MLP neurons of a small language model. Each row is named by its layer, matrix (gate and up: input weights; down: output weights) and neuron, and shows model dimensions 0-159. Each number is 128 + 24 x the weight over its row's rms, rounded and kept within 0 to 255. Numbers have three digits each. A neuron's up and down rows have the sign that makes its largest values positive.
Before each neuron's rows, "fires in" lists the words (lower case) most often at its 100 highest values on Wikipedia text that the model never trained on. A number after a token or word is its count.

fires in: "for" 86
L3.gate134:174138087156173097133093110171134120121123132161141105110109154128125100127182084110095111093125150104101134119112120138110158070137111129123153133136151143142146145153163183148126123125157125141154112109083160096138137153106123138142165128067157103129130125092150114148148116125139105113118105169113152127116127155085151129111123132084124054130097128153122143130153150133092132110120131113122133163153081160085137158118131120128105109129156113081139155120128127142107166131156161
L3.up134:166136133077126129116075108134139099117129144157109136113171112098083112162157153150156070117129170110155136113121136124100111114105120137138131133091138134100094110151124151117156130137151141162127132140158134094107050129121094077125129106113138126142142067150095173163133087100159141122139104134095163101115114122096100120082104109114100142123128135119135126113130125133078112149075123132147152125140129135116100151106088148157134148113123096106132120127089147149103140106095108
L3.down134:127091138152150144172158126134122156152137122084191115142109156139107144087119151130148150109159103173142123126102100129117158109155150123129127113138156110148143154124122121119107126128107118115115139091108109170160189108120131161127136163148130102112118141130165081082134117160076124129150176149150100166157112125104152155164112140131171143130093101133120132116140167129164156140170141135112075154099132122100136139123160121100128118180150148118101139101145131112142149177145097

fires in: "which" 49, "that" 27, "who" 15
L9.gate5:140107121157043158148133105186136149127153153137137121135071101153124126134114153167122108134162123126105175135131141127115136126139133141087177135133104100137096183145127074119129099101134090163141161143095135136180102146141141113168133112132140183129161111130111139131091155134164125144113099144103138094058135120128162130120153153111128123115142141101129166116109133111128097141123092147119115108140112141153120166114140136128159097121099107152149091115148090126122125118138148
L9.up5:093135146132135105082117104056130118121153191120083143123120126136183140099126122098124133131090142111106114109143130138129156120136133110113136160167131112142148149190183111125199130132119132153141106106099151114130106083111125126113138156115127132104169155141104106131103140101145145119129169092153090111130115144117167114162121139151135141174121141166102145143120142144189145102133129101141146113100159145152132121154130096160132107116123105115130136152138115094097149112099180
L9.down5:124094109123158130103149145118131127148168108084087115124137123148128138105072145107125121127135141098121132104124115172188121120125123113145106113143097124124147077128086194118122126133094099159089157163136136142129119130079148131107154109123088106160123127148138109129133106167110155067151139100130149098148178098152159108121173093096148106122135115113148170120125176150129160152085123134125116141087123143154123112101127076107103160122157112145151138112126119135124128130127088

fires in: "by" 93
L2.gate49:149111116115140125124117101128160143124095156145100094144102163123173078121143129148105157155124123127108170133137146138162100109114131119128092129129139112132090128160115162144127131155146162157116091134134091123123138149118078103110144140136144125104164065148090153148137100135112114159098092078103116151123121102147149124170128131084144110154121140108140153127115105148140133132158120144160148075153092134135134153105113076151095127067126123152126075194137158116158129123117144
L2.up49:154205130132145130160097111160091106125122158167149161136179145161131106101095137105154097156142108159134144151095112162096129095126140131138097120125135104141095155121119137123143084149142115122188145126142163131142140112069101089142105127104124128143135129152108135153105075155114161120115139102104151112124086134170151141143119097126167147124121126091106117119130108106146108131136121102110145110137144138122141152120154142113158112123118120179165126122106120065141132171147084
L2.down49:106127122135117097121144146120140110151094103138084117090069105168113083160121096091138155116134125099142146081134097088164119141138122151159178168127132121126177098109127114126152126103146132131142114141143164115125133117126117160096135118152140138154086104135129136125085139114152103140121166156167104133120122114108159120119115134139134112143060138179143124110115155134116132108072131141073085159123086119095152130115127145118111135130152159151098168139177110145146114094117109

fires in: "that" 18, "to" 15, "about" 13, "while" 9, "although" 8, "as" 8
L2.gate381:155139112101140147094147164142118119102124126151106167066145116137114106103131126082128082090116129122113117110129116111121169142150152127145162119142143130084085086173149123184117126132138099158132152118151154136124103121130134110173166134119123131097133138159094099174123099144127098122119152103144115131137118157143093098134096103104136128147117147124095130096131066111147124098126182139115110089111122152140121133153147109080096111104166116076127116124111094158101149163135094
L2.up381:140135124107143171088135142121163109160139144123146119144123155109121157122150115124138067135139094141107120167083151113129167105146128124203115178110153122090155125104126123137137103130099137104126147108107119086116105115100180128119152150154144134112119154137116088114149110112127117127141121144111117123177109160154133186158103098105089144169122104142087150122095094147144136108115145155156112146154132162122149131103106146174103158152146172114148096110139083152140147137144100
L2.down381:135103162146130151121134127127118142117135171173082135140133106152148108158138118117165133118096165140098136158113112098143111147133149059133128141115163113195130128141157084091153141144113105168114139126114139114117123156151113145145138133124107150128133149123124172164141088138127118097135162091133128142111149147129139072077110142122148143101087138140100126135147115148145128096170131135112122102113148146169159131184164112085133107164171134121096131156141132166159083149160110

fires in: "are" 21, "at" 19, "as" 10, "from" 10, "include" 8
L9.gate75:113110136113145108104123117129179142093127151122098140110099110127150125129139102174121131082146119170138138144170144101136124185067108150151103122117157117163156074136112133124120144164097148092116100144094138103109151150121132143140124092119125144111159169183140107155143112136113141122133130098157117058134135133129126113131150152134106143123156124099128142110130139103097105119154098104089156138125123142099135136118123113116127163151147199133131084107125118119125090191164094
L9.up75:121117128111129142077134133133116098126136146123114124105117090182105139111143153112170161089103115152104129102151124165125118118182101092110118142094147137103144129118174132148120091196159127102094143127142159144133121124081170117125156161064113129110109139117128122111152126153144133101156132186148132127125119115163144114140126165083126102131112116087110141135125086116171162119168079124112107113135107124119158165132172117132093092172134149134125140142115100112137134148127105
L9.down75:155130119169137111165105132135133152110089092179136104115118157119171133126129098106177119139140137095125120133151119122131103090154117094132127146122213095111094129118121122138141113162124166146051095155140086133164136090128121145128127162129100136122152131093133091105171136126122121120115108130125132137123132082133124140110137120091180045153139116148137134126122134132112093109131113120146095129105105146120115088113110107124128127080125111124138142127085127185122123132097140

fires in: "served" 22, "to" 12, "while" 10, "her" 7, "serving" 6, "although" 6
L3.gate260:142170154091132150124124099145142104148092078151131126144155125109150124103109119113152116120088153134120145145125127112141170167138114131156132130128117170115154131172141151127109148181085124105103116060108100099118137164152185137111120108123150112099100153149124150097159118130106120146118116140156112162157111126153116116193141112122159128129117169103104106095126140113174116166127125179113155118169101141122083146162137153111162127125144098123167122143139133136139177131140155
L3.up260:145115120156102157115121071155155098163139131132097104129162089135102139178132139139117116142122157151108161123103139099098126155110154131127146142097151123133122110129094145173166119126137080152116121082174117120082133127131168170138094133121119095125097131067119132114116147092136134126137112154116144163134089139169102105102111136116123107122133148118103117179131110169111193150142102114150148143154152112141110120155136159143121094133112143130141121141126125188108135117173075
L3.down260:114096130138103145154133148070155140156084128183136160144092131091092116066149145129159098139120119093130127115127109138132199094050134123147090093131132117139103114153143107112132126168083146082086111149093108119131134138113148160129124148150112162108119147113098106135121105159157129125164123140130124117141146146134140147119092122121132111154155127168135125106125134136151115122105175132128135122117139115119130133136089141111135160107161125150141169099135072167151104142153146

fires in: "than" 15, "about" 14, "number" 11, "over" 8, "almost" 7
L5.gate430:147118119130110143175158141148164115123133074090151082129143160126084170144116151118149168159136101145112148146152108116139129088127152140129100120154105122139108141153133142108154105099113109133105109133135131143118153126136114137156136143184141133103125117081131122131067125101106124168117148197134166130149121101144130106090092143128134137113119157158160133152154111119092153171080104137152073162152133113128125156149139142164146158078150112097161134130130157142139149107109105
L5.up430:145102117148115101118145134125134066177111146117160112161127143133085145145100090110133153144147111140122088087166115163196148067170132131110154086125140123151152123146143129147157124140086149096142103112131149155144119100108117156120107146127113124087162107148170168117131159138110136117116117114157134137119115109158144071118098122124140149128163158153102141136112079097119152140140119121141117100128109120091109141105152156076114146156090116115097149142158136121130116116141084
L5.down430:143111169135140123169142138115186103167099114088135105175122143107097086155109145113158111131151141108121106148088103111136133115146153152109168076124140112127166141105135152123161167164114124132155126145114173132107145088142133133095163100160194131141114121147147120158118108101108096143140117093170111131124090148133134077137109127148160137139164111131095126133127132151099116120115113121139102147120122119168110151136079123128153119062104146080137155162104129134144135123127117

fires in: "there" 36, "s" 9, "modular" 7, "of" 4, "as" 4
L3.gate195:173132148136125102132110084092127117163102122077109075132155152132124130119137119135156143128110122118107154128100120142150112149181129128123159164148116122171139096096139134133137152136067091151105109126105094124134120128135098123212169124097127121131132120158111105152075127136095101148111140169116079152109158080118126150139125113116129132134115155124103079137116137135175152132162111162085156156141120154144144114134112177133130134145143158135129108148075145108133153119132123
L3.up195:174126115127127097096152132123171141149154115128153097104132109134173120121146061117138119103168122120099111131135113077111157123187159121160112169133133108146123143105124122111147129125095138115105142129138109187137155095111123122141160121118137102123181175133109130166102150149175138116120144141133116099115124105107085120145141138145124182175131142138147117119144152133148139120122150149141157138125161126144152117123106101131073119150101138220144117154112126094135133125088132
L3.down195:131125124115175121143098121090094130164131141091099115106139110129158194131162118108158106129117115131127139173144092141142112095188155078127131126113114090157098128115111106111116079122085133117122105110101128139100152100112116124155121108105144155096175110120152175167133118139136140134108099106128106130100121128076124137156154106133162165115118126130097097123150134171180112135143154158116134102093162136173158139107124134165132171151150126150116140158148151111123124089122120

fires in: "the" 41, "of" 22
L5.gate158:131131112098090128115140074093122098094110095113142077101104116129125163126140132101121103108122113109120088103139137100130170090135110116117095090139133144115145107141132153141139126155107154141154133114123111111139132121116111149134092111130166135127130114139079125113110136150110172135099112161142105112142125094087158166106169120151173111119133155114189155148109157152141174177117123156117119100117167138114093113128105153158116187128103076095133180130108149112165152133143128
L5.up158:087112123159120150119138114142132112161146106132083133118123164135106147133130156145132104137172157164148142132105152157160166133148084120123093148103178152128197129149167143151096120111140144102094136120126136159123111131143117099141111118124126150135138124110109141127098136177141120128108122152192130097095105086140125124072115156124094106103168111126151139145138186115135120139125049135146126093139140109109101142126107148134115150161159121121097122122118106174157158085126136
L5.down158:094136124150101106128172146158080141147108123146118133105152195141146132152130086106116106129180125125100137125148183122073175147146117090100118108111116137127121152152164121143112115155122086141091127152154124145105119096128140119139106089119138122140112110128141122163120167164103146136140112129125106115086106104068127130148119144163137139126151105178111186093107113135168129127110102142105100079122119123140145155139073125118146149121104135147135137130087124165170148121131119

fires in: "at" 90
L7.gate260:173149122145130124111137140153112113158118131108116111169168153127116121164113156121115123133135125146148122145182170125139103110125127092147087084133118135129110109102154132157148161125102122144099106109137131149105094122175137137140111124118078179153139154150120123126121062075097080137182103128105119115136102089117115127127117110128104154148134165146095172137139161122118117158167098167161084110145069130128141125124161120117120131101149123116105114100128098083094119115119097
L7.up260:105126154157116118138119143145090084152114136089125102125100122088160146167119126115157180120141100123133140148136141111132106177105118132143125110109151129151153113137135090128131135125151122111112098134096107127125096121095138140135084076158128151147092138102129153138133113132127086130114087116139084101114115123160145117122161075121164153106089155166110116139079097092179137145105087142141117133148105121115152141174128115147164136136099103095088114052104118111093129120111134
L7.down260:122157168138097130125171134125150123107131127122120130132123159125110125132125086105164138123127128140107126163119179128146152111159114109162081167107143135125125113147097087126142156135077119113096124125156129123117108108142115152159159130112123115174163166148138140145180133093231140131164096097100163119108149107146119124113150119144125101133147118123147100130139114096093124154095080127105097099124079121114171128127088164136109108167126151125099116133149139146122091141103114

fires in: "as" 55, "rochester" 5
L7.gate128:141130123131118104132134100157135149107121135140143127102140146093115112132118128094099134185112102115135120124121168126116091115094132159121115155094133094130120153124159157116103095061116113137114134134089092090069122112120101159099109135139158133103143143103108101122110120090141162112118107081102172126155094136090118071176079120138141100104076145151166098165138106136155173154143120154134125139147097120132104150097105134089093135131150132143136127121138175142123102114116133
L7.up128:109105092129153142159113111121139099148123167111147149134172122110134118135147076134139125098116103097123136152084117145140114125131089138117126140158147076148186134144113155095107125142139142133163110163110072127141147146114105175180133141124144153121151179114120124115127103098120104131096130137141118149155143110102067126159159121134118117151098162105132148146128085104130137127124138175149106100148141151105131174102079132167143107177171120132116120137129154168118114144181118
L7.down128:161118160103127118113074133106126140166113113098121103101126137107141066175152163121115117132141109143132142149138159114105129131134140089163093136122151107127127179185191140086135152073128104161104112096108096117127136118158140102171115126124144136126145083127142109121123148119137125127115107083142117127126129131061098125155064110146116101128123152138108133141128101128129125098134151168119163109117195115146113125120135095117103137171114100151150126138126147126157108135133094

fires in: "first" 34, "known" 19, "more" 11, "of" 9, "most" 5, "much" 4
L7.gate286:122130122118158108122136112097139113091149096123097115115118143142106150118109162126143133103095098136111100096128131159134150116122152114127123115110137141135175108145138158138122146152110123101134132153137106136112160141134154173139176121073130155127177110116151143118110120139117169146102150131095141110119161124101128169080121121110126143106156114147142115090144136143116122141102171127135120154170137159117125135086159116148095148018105142133124065157115111113102153158171174
L7.up286:135157162147129145089118136112139128157137153135064115134108137130112144133118112133141138135157042120160154129121107146115156135090108119126154126138128115134141117089152146172184124101085097115105178108079152165109139093116109135147099123119113078106129123110148101138129162126145162096119100128161161118130114080114106102119128117128103114143164143142135173158119096132138127147155129113108135103117161122132139100122132143122120082128069106123115093120149126082127142114080086
L7.down286:113136094110132114142123154121137137146149104171104122172106086110127119137148123134131151145108199140109136147125070132117198120151153108153079132105129087088124129133080138113154162172145154126082124117167119157129129147130142160109133091140148150143157110159115078092148132144108146154173124116142113101146134122097118123127103154130140134106122119126137139149159143132153120164139157092121121139141123108160101165094121136086144145086170095076102109143101156134130116116150123

fires in: "about" 12, "than" 12, "over" 11, "around" 6, "least" 5, "approximately" 4
L7.gate304:103110127190126129166175134125164148131138127103119130151149095095125124150108120117152126149113126149144124087142121141122121104119130148108129107120141128164154145138137136144101151137102133116122101114124142141060103168136137137109206127149145161101139161184152121138127113110133138122137111087121129165160157121079130124121088155102159149134141137108143113153134086133068135142131087124130121113183166118131109191182144095132159130107126131151114134129080115100138104107146156
L7.up304:125079090104163161084125132094129122168124097135107103119161130117120100141120114089159133142128111138141126133149099150124124030120146194126120153145103103174141136163137114129131117158139114081127160145118134150129121126099151110104136130120138151147140170176160111121090137166135135145162116122121110070139102157124118107120078099134114161138162161108150109166130092101172115129119118141097098122169160132129122124163133134132106097129118090123120153111124133117114111112141135
L7.down304:127138100135114135189140133141110087172102126139135070114144102114137087126082135139135157174175124138128136185140133124136156113102154152137137127142116143093103133157175113132114138093120152124115118141092100105113118116117108121117116131179154148113161140110131140159092079138111103108124141136117122193103146142168157102113087167109117124129146140116138187125142161146175133145166126119161111099134083150140117125114138153106157110119115153155141148118148134089116172110106132

fires in: "new" 29, "north" 15, "south" 8, "united" 4
L9.gate28:165125123166103128128186124084124159131128121116128124121117123136132170131131156113124135151179132145188128135135162122134108151111127135137092125092134128097141120144161139118137132123097107083108158108129131076117122084145102126095142097083150131126149099163110106188109109126112139132149151152147146130094142097136173112171120159117151148138131151156143120127097142163152116114116092093108062123168142153074112128150151138127090135073138094129147135108152105144131114086117131
L9.up28:124177118159084105147143124135171074129196131141138146113146135130131129167131136132153146119094170103125142121093122129151139089129115157104120139148155140135106095115156132127167166157131153120129139128116093131119112138124128085096171115163147140119171172131134162152100152137160137144091151148107112100123127132129128161133136148175142137147180148176158151129118136114091104136124137138099122079090113196136149138152123111136133115126066113123135169142152106094147132142117135
L9.down28:115171088144143180144135125117134116115111154125172161127092118112123130119127111122153154060127150088133138117163117112111130166146168121129102133108111170121105129071123118119130117142142168135135140135134122158147108128126138114152153051140160148126110089154119109136150131099139108115099142147104115134154074130118145135141134138125119130079062120161108140136140117105128134145097084130104120123119166123155121189143129142137152181130144146153117055145153126155113137111150151

fires in: "some" 17, "any" 13, "most" 13, "many" 8, "best" 6, "highest" 6
L3.gate181:145142103159139080128120139136138122109149086106091138194140102130114141079115109072120182171124091146127084125155145138145103139144129112142144116139089151117149119075095147130179125141139128132130144100164114107130131126133100151099101101134128127119168095131127088124058107187131106153121109127141117112144113104135140135165108117118102112147159140098128113115132117120127141156123110111090163125138161147120159157110199136119138169110120146128105108154123138115129142157132165
L3.up181:145123140115112109113144094125141103114103125127107140165150106095159150117093104111132105149134125077156106114149111147131128149142146102073129143143115128137117088110144199129188103106144159143138149121133114171128153131151147130112118110143167141122159085148153110103103137126067151132113103113188112134099120131104135133188127099095082119107143116139140110109118098120162097128138111088118144166137154075127150119113138147112128147119102089149133104139124139088095149178110144
L3.down181:124123140119118103163106146189153149133140096150134152131133165093114122149129126130143107127141126156141098120144141100125163154108114155181133131123107128120202135132128181170121152125102152136140143081112164089106101135138150118168125107105148162088141135111126093142119157095100103123105128122125114148096115075104135100108149130151153089106150092139149115105136139171130126131152123099160107140081104139125129147120157129130126192083108109123119160173098098146141127157148158

fires in: "that" 25, "if" 22, "but" 5, "iftikhar" 4
L7.gate316:133134159162141098108135036107141114091123134160131086162131093125150158113112111139104134131121114080125187150102132122162108124104135110116156118132180122127160140152129131096150123140179142140139128134106145111128133164157099146148172108142135097116096116131113167108138155111115129097131126133099150099126143097080150135145122154123097126133193113133105117096131129110145151121134151155099118132112122130133110123170172185123121087156171120131107141161088087134129136123117107
L7.up316:148119158146097111155134117143131142121147123065154142134086190079151131162115154160117089129130124133114116139133148133142132106131115123218104105142165166101117174136115104166080109144119158115123121159103165126122117148108138145149136155108130136116077122144174114174124122119130135130105138115119141102105130158108143094123097110137089120185093139141141118093128150098108159106129142117113164114105092128108132103117107175146099159139090135113117104162111127104139138146122130
L7.down316:113124100082136154136106148134084140125114110145119167095140122101096125124133127154147116151157149142139118107125129152149139123180094112168132193077140122090109095127112144137138114158076125133115101084159135164116115115088137125128116157120158131116150127127095082116169146142135147086126155135168123167158139112151120139130177102145131089137094131140140162134101116114128094121110116121158122108095147116110123159112116103136124177097122121152156102083176127163156109091126087

fires in: "between" 28, "died" 12, "either" 8, "but" 8, "0" 6, "the" 5
L3.gate359:090130104130156109106135130084109103125117156145112090107113141145078125103139157108135157141179080087130130168165122130135153123150154131098181141146117150107106099142125085085120118117133085152139131121118125083124088115140125123103130156144118155134126106146129120133155119104101081095121155138105146153102121084106136121103095082168138146153146126126163108146150142106100110119169122092139135099130118160107077147126172114127088138137139131126172096122104107146163169119163119
L3.up359:113114133153131144135124117087161174123106107163102137104153180122110136105112127138177110122103123153140126106143135139124120089140145117102136145136152115177156163146086110155141117123128063117135086096105122122101104172084127153109136119142144112145121086150103170143166117148115093178085181159125116129108135142133105147129138109120122150139145108069123131164144121118091054138151132123117146117103142116183162110106143137108129139136165135106120143102118111122128157113126093
L3.down359:155116113120163119154134081139155094112112157122124110135155114142127089161123131120139149137147114109104133139097149105104134142110148151107148201116123181091165113098159100152100100146084134126142159130143091121134145130134109086110120116113138130144103098141142120133093163120116137057119100135118124118092118092165124138132116115154150069168102129120136174140120072130127140125156121103153156140140101121101125151149157130136091111124158164124178133149157118162102074118126115

fires in: "by" 37, "for" 9, "experts" 5
L2.gate375:164164085134155112133088103112125139150136142132113118129124144155172152149176133119078108158118082131118132167102130112119135093100128117134154145105119144123120106135120170123123138150083147068117125146126114092156135113146138146129199131129094149087144125112130128105102112127126124126133152134159139152151107169146109139128093067128159116124134155135105156130117116099111126100117138129071156128157113168116083164152090161160150132144165154143119108132133087137117182127148162
L2.up375:163145135111143097134110145124150145132127163171120117104104169154129091150120111120083110138119095133121116124143103154118079139126131136168121100111111135131147143124124141126133138113083098157136139146151128138092142104116132150090148132140115117114178123111141163099108071100131128129117093167134112098107092099146131110132129060161123124108123132105140136097177085119077128117157116107121182082169085145145112127160095171103117160119143150150116116082109112159100159132156146
L2.down375:099075086140146129100151131113123109129109068143090099126155142129129120078121100133171129098148119132137133097112095155138139156120160131083109110184148105114140118144114117136179115109169090142131121162146129139108144102151136088181123088114141166159075147159143147157137139107144123172166145111096129141126133092137132161109113159097098117103109148122060112119137154113154110122147137160158123112094155128120151136134128077114149117126127119114147132149155151134128139143138156

fires in: "of" 25, "since" 19, "between" 8, "by" 7, "until" 4
L7.gate438:098121093126126142156133088109116103151128093078160101137147134129128169120139110101128170120146095138187138221175087168128125129140134092123134087112158126122135109167168128117086134106146121126099160128118165099113122112071118123118128105155117119144116180183123151126134150104124167129101139118131149146146127105146156127170102137132112128160100142137121112156124098147166118092141088123102117179117110132137121132087145121115123134145130109150151122108164124127118109135112138
L7.up438:095074077142132111171164135117157096130158105102141129163132110137150114100122110192111128126174160147135099145153123143115132105163177129111152114138118105148103136157136103146087103138131101163144110086111107073153121139107099136163095111167147144131130121172094088125125118127131164099122141133118126120104149107115124148147116168140097087113104114121122153097108161145166134138156137084101132127132101127168114129165137119108110098136121112075116161152154127131103162127101135
L7.down438:136122135114122089169156105120135125150135171166129140126138188127177123162123139148092162139150113094115139141150061146169180126107107118120157122134173177115155129119116131154128138123141111121076103119147123115137103087125133139101138090126123130112135140131109136163117147137128108119094131143127145142059165131136128151152129061071108138129126141102116135093117120113096149127138156138158131134166140129121112081146111134126127144126089154115124100107133138153177102094106180

fires in: "of" 89
L5.gate278:117131123159105128121134104098128125106146145195147121122120113135099132139145134129162111189114106105114100107122126137161137128124122141105113158155155149139140171095138076158118150157122094112100117087145126101133114165127152144151138137138103156092177137149162144110143169162143107159095147145115172124082132145115143129114159116170120173105110123125139168097145125163164084131125142103111132112174104117117125159074133129126091121143104160132130133107111131099087151141179091
L5.up278:115169069150116096107127136121079091163119151127121085128175105155103152135128162129119171117148174103122117145114129159150156115143126108154129170154150144103102103082118137113128123146104125133147162123139152114145101130085129122137147141146188142141099125111163130084106113154130119113118146121126138098150125102172115136114139134152086151115079142162117147186142120095130092135152124116137155126134119156120113138086112133088139100129091145134150078193128124116152123101142136
L5.down278:125130125112135106105198161117132077154161108154094136154165160100141115135071143132143154132128136153126127120141093112108115093086153085183121162069110105094136115162097123142111098112127115134144155109145125163130087148140122123085140144131130087138101136133136140128096086152154134098122123102126124141116124107132151113123159113122165110121127102127130125138145116156136134141149103129096143109135121086078190117110133080111111090138120150096142100113109145123134077173136106

fires in: "in" 27, "at" 23, "by" 14, "for" 7, "during" 7, "of" 6
L7.gate256:134128104112133108130138116124148147163124111124091154146162121132156138147114148121149111150122106155174136169136116157161111116140185111120141119125138106118127118163145110107126168106111145160115082107125136144108120155109116164139142090130141114105100167176126113175163142118152175142129134184131145092152114124116140121150158110122085137113119142111157146110134089151140099140150146126111070165174143070124125104145128139161148105136156078091176087157116129092089131109125114
L7.up256:160123091126112114107158165108137069128105158118122143153141140103137134074086145112080118126172132121129135147167112140130157076131107168149115103148114151188121095149137130113153133095080129109121159133151082108106100096141136116136090104178110132077083123126149113105093128104115101110117136125147119139090160177111174116137138119114125141162134115112112104168140131120159131148145152101114126123117113128074138127106129117152157111166097148134102160148118106141111125096142126
L7.down256:137128113098148110156141128097172112123117124127105153141116127127186164111117146156105133163140132164096107149156115148155121131155149135098146079134140112124142120141114141074149150192095139129130112098127075156124132098129080139112138136153099160114123168146161044121116118066107122162134105157134128101137096076114122149121113106134155118142136128121094137120128132117128138158174138103142108118159081115105117131122139114118114113116126091136154121182133172095146128119135102

fires in: "i" 18, "not" 18, "s" 14, "t" 9, "if" 7, "of" 6
L7.gate102:150126101109103124109159116140162100095197094087158105125126149120090119114141104170100141137151159126145128189128129140138110150124148156181144108120121108163162089153140091111105127133117116115125136127094164149153151128117112104118123155148108105129159131141116157105108113176133152114135107152107122103085136125112094127140129141105104131127123143161124101124125175121125109123172121155106121146159061108088144139096119146133134116095130122121099125185108066121098087099130134
L7.up102:199134122166127163117125151153104144134121087100132137156117110164131159133106153130122099093128146122108080121108120138129137140121150102127115127108165119100148171124128119095145132093137108107117108109136101108121110077155138114154091145154141067154141159135161114138124072146122189142121109103137108144083119126112164120086111144130133146112099122147146098142122171114129120100105119136144117111114132120088139179183131098115093138134120127082105133177120137134146148103140186
L7.down102:151100146096068119105177141106172104140159109102110139131123157118105108129105133148110106148114127127098133184125120175125131107147093126134163095094108128116150120160166075163093107122111121076121133105141138102143108099125140099108094116166127118116134150127131142135183119127124109175129170165119148101126117108141109109169155126115126123122090142144150133107147135139098116093120083145154137134122074088152170136112154153153167160110100097124110102155115151110110131124107115

fires in: "the" 28, "he" 24, "had" 4
L7.gate158:095111120136119149134154133120112129102075141118121124135146125133142119127148141147113103121156090174179131194090148162144124114137148131130178156117118137084140111161157124126101131081127081113142186158134108102112076135165119111108156137123126124158175134105131161103131167150144154115104111166147134092129073124140111139167158096080107113136141128109112121127130145142138116144184099103151127110109149142107128142161110132170151136144128111131132096165133094150124118130162161
L7.up158:113106112130126132142098129161095161148139153111145107102078059127120122070118121134138071140113121129063177129129147130137152105134103159135107062127134141148129145138097094157134129135132119079113126150104140111098130115131096151151119106149130149159131180159118125120125156097119142110122133138173110092110105110097105144106127162148140099176117104131107184120141108152089114150116123121168103129134140095105159122138108157127123090125145145129132168120105144121139139097160166
L7.down158:119100171125104089121153098104105128140125110164111113153088149126113135153149114166129106138127159143119129112112142146107164074116116135116140128130130110145103135132114085175119145194140047115125142111132131141115123123110108084152102160121130088107130122150128181118156139124124155165114120121186117122114084061137106118131106116105109091117163105133126131105119146154170120123164162137141166087146113128125141157121139117105121140121122097135100113111175164120127107178115116

fires in: "of" 51, "and" 10, "in" 7, "the" 7, "by" 5, "to" 5
L9.gate205:109103123113110160087111159104133111110105145108177070114132099171162118170169147113113179158136093161168123149120133090130141118147143125149141123130156137103155140130148117161150129182100148144151092145161138101108103116146119133170119081113134134130120115127138109118111140147165168092113104158161148094148097152122125183098131115109114109127117133145103116116142155153140124132129120166148171091125088149096105142122160117074129159146123173110140097147136109112118128151122141
L9.up205:136097140156167100084105092140127081132104116099133115136127135141151156111125095186151182129094102153142129129114126144138145110169145138152113135121164113093124134104111150098114070190128116104117112130138095119136109067124140132120117137128154094097099144145098090114118139133119172133083098132145132098116084081136127125144162123119157128141130141115147106107087135133131078109175143134131147155145136161135099129136151116187111103125132113110107092100119123103152156160125145
L9.down205:138126123147150121127156116176163111101156116145099139136133124120103155124100134124164103110125146114116111121129122141129114127187162133113133139132112138121106124117138165173135120237151136127034123121128172125128155155131140117123108131122112137165127084157113134094112115143143092108103130119099133098095130117160137136164140138098124032114150145125112150130120139139117156168124132091097111105138114117137082148121119131092109110151133122128144106132144136162115103113147135

fires in: "line" 19, "route" 13, "group" 9, "all" 8, "original" 8
L2.gate82:167154151124158126156105136085096082107131139127130156105142161082101103128111115104155101176161154093189117135100133093124155096132155122143148109135159140131128112156108168086127089131135137163132117128141133105116104141093103193128118145113140084145129145146112136104145138153118119127076128105098138154109134128147095111094108104165125139092123140092116123140142140088111110131111113158115106139153119169164109104100161173080107151142085141136156131152118151140128137150122150
L2.up82:133108137142127132145117118080144156143202096091167132111108138112109175143121107138101121149135113138147152086105158088136114102131131146121126123157129140148137111182132144114130090120133119128133124121121176122140170105124133125096096075144133125131124159144114113092149160168111155178086116099132127126142170130095137111110132113159127146112134128147144133099124178115155121158139131156142128144111146106177149096129156111133104109143137147165133107155166170105139144167191182
L2.down82:137178152159124137111137144155131117099143152152133135076117129091161121139125084155103129142160140096113090132127126133135168158125169101112123140098112103099127161167129097114079144152127167120126114115113116148111111140104106094148148145097130128097111131088139124133146138083132164112147150137147140160130122122119120122126104075138126040108130099122093083182110128125078143082091124114110127125110100133152163145103108133090145130119101119160098120160117133164137128092141108

fires in: "of" 46, "at" 9, "edited" 4
L3.gate438:122094157120177141130137084097098107157142134066128118097115106124156146113207095147112169118109133119143144101156109127133134127151127155153112124130125103132124093126105129139159190137161137138095158126083146081131132139163142131138152140089097144135118144108166168062111123106122149132124143176121132123108182104123155065180120151167121143152144141102136074117138132099145117121138124093121142105152111132147112111127131137133104115108116126137150122108107137110111126136145119
L3.up438:141122145105122121119165146101151111143043127132163145107140122150122143114161133144163129130094105169139157097119122070150120134122093147137121138092101092103123143118109101174121122163164110102131092167134106151095116100133086145092184159110118099116128148151136121133095104110171151168163093126108139128134136117122099119088141128117178098103148135170144155120147156132158123116153100146135105122111118089086105127103094109128128123135081134154120125111129117141154153105142159
L3.down438:107193152114146161128093151169129099140127157163113148126101129130104081136140143160127101167105164117162149159147137109084093094159118163128092099106118180131116127112075104138105163138157152134076141142171099150123120141122149155141133123110141110137111065110145143140152123115138125111124071154133115113153148137129118136100129166162158163096118167124130146111143121145116119115112106161119159140137164151128141163111122139136172122128117095089149129135129158127087116100111129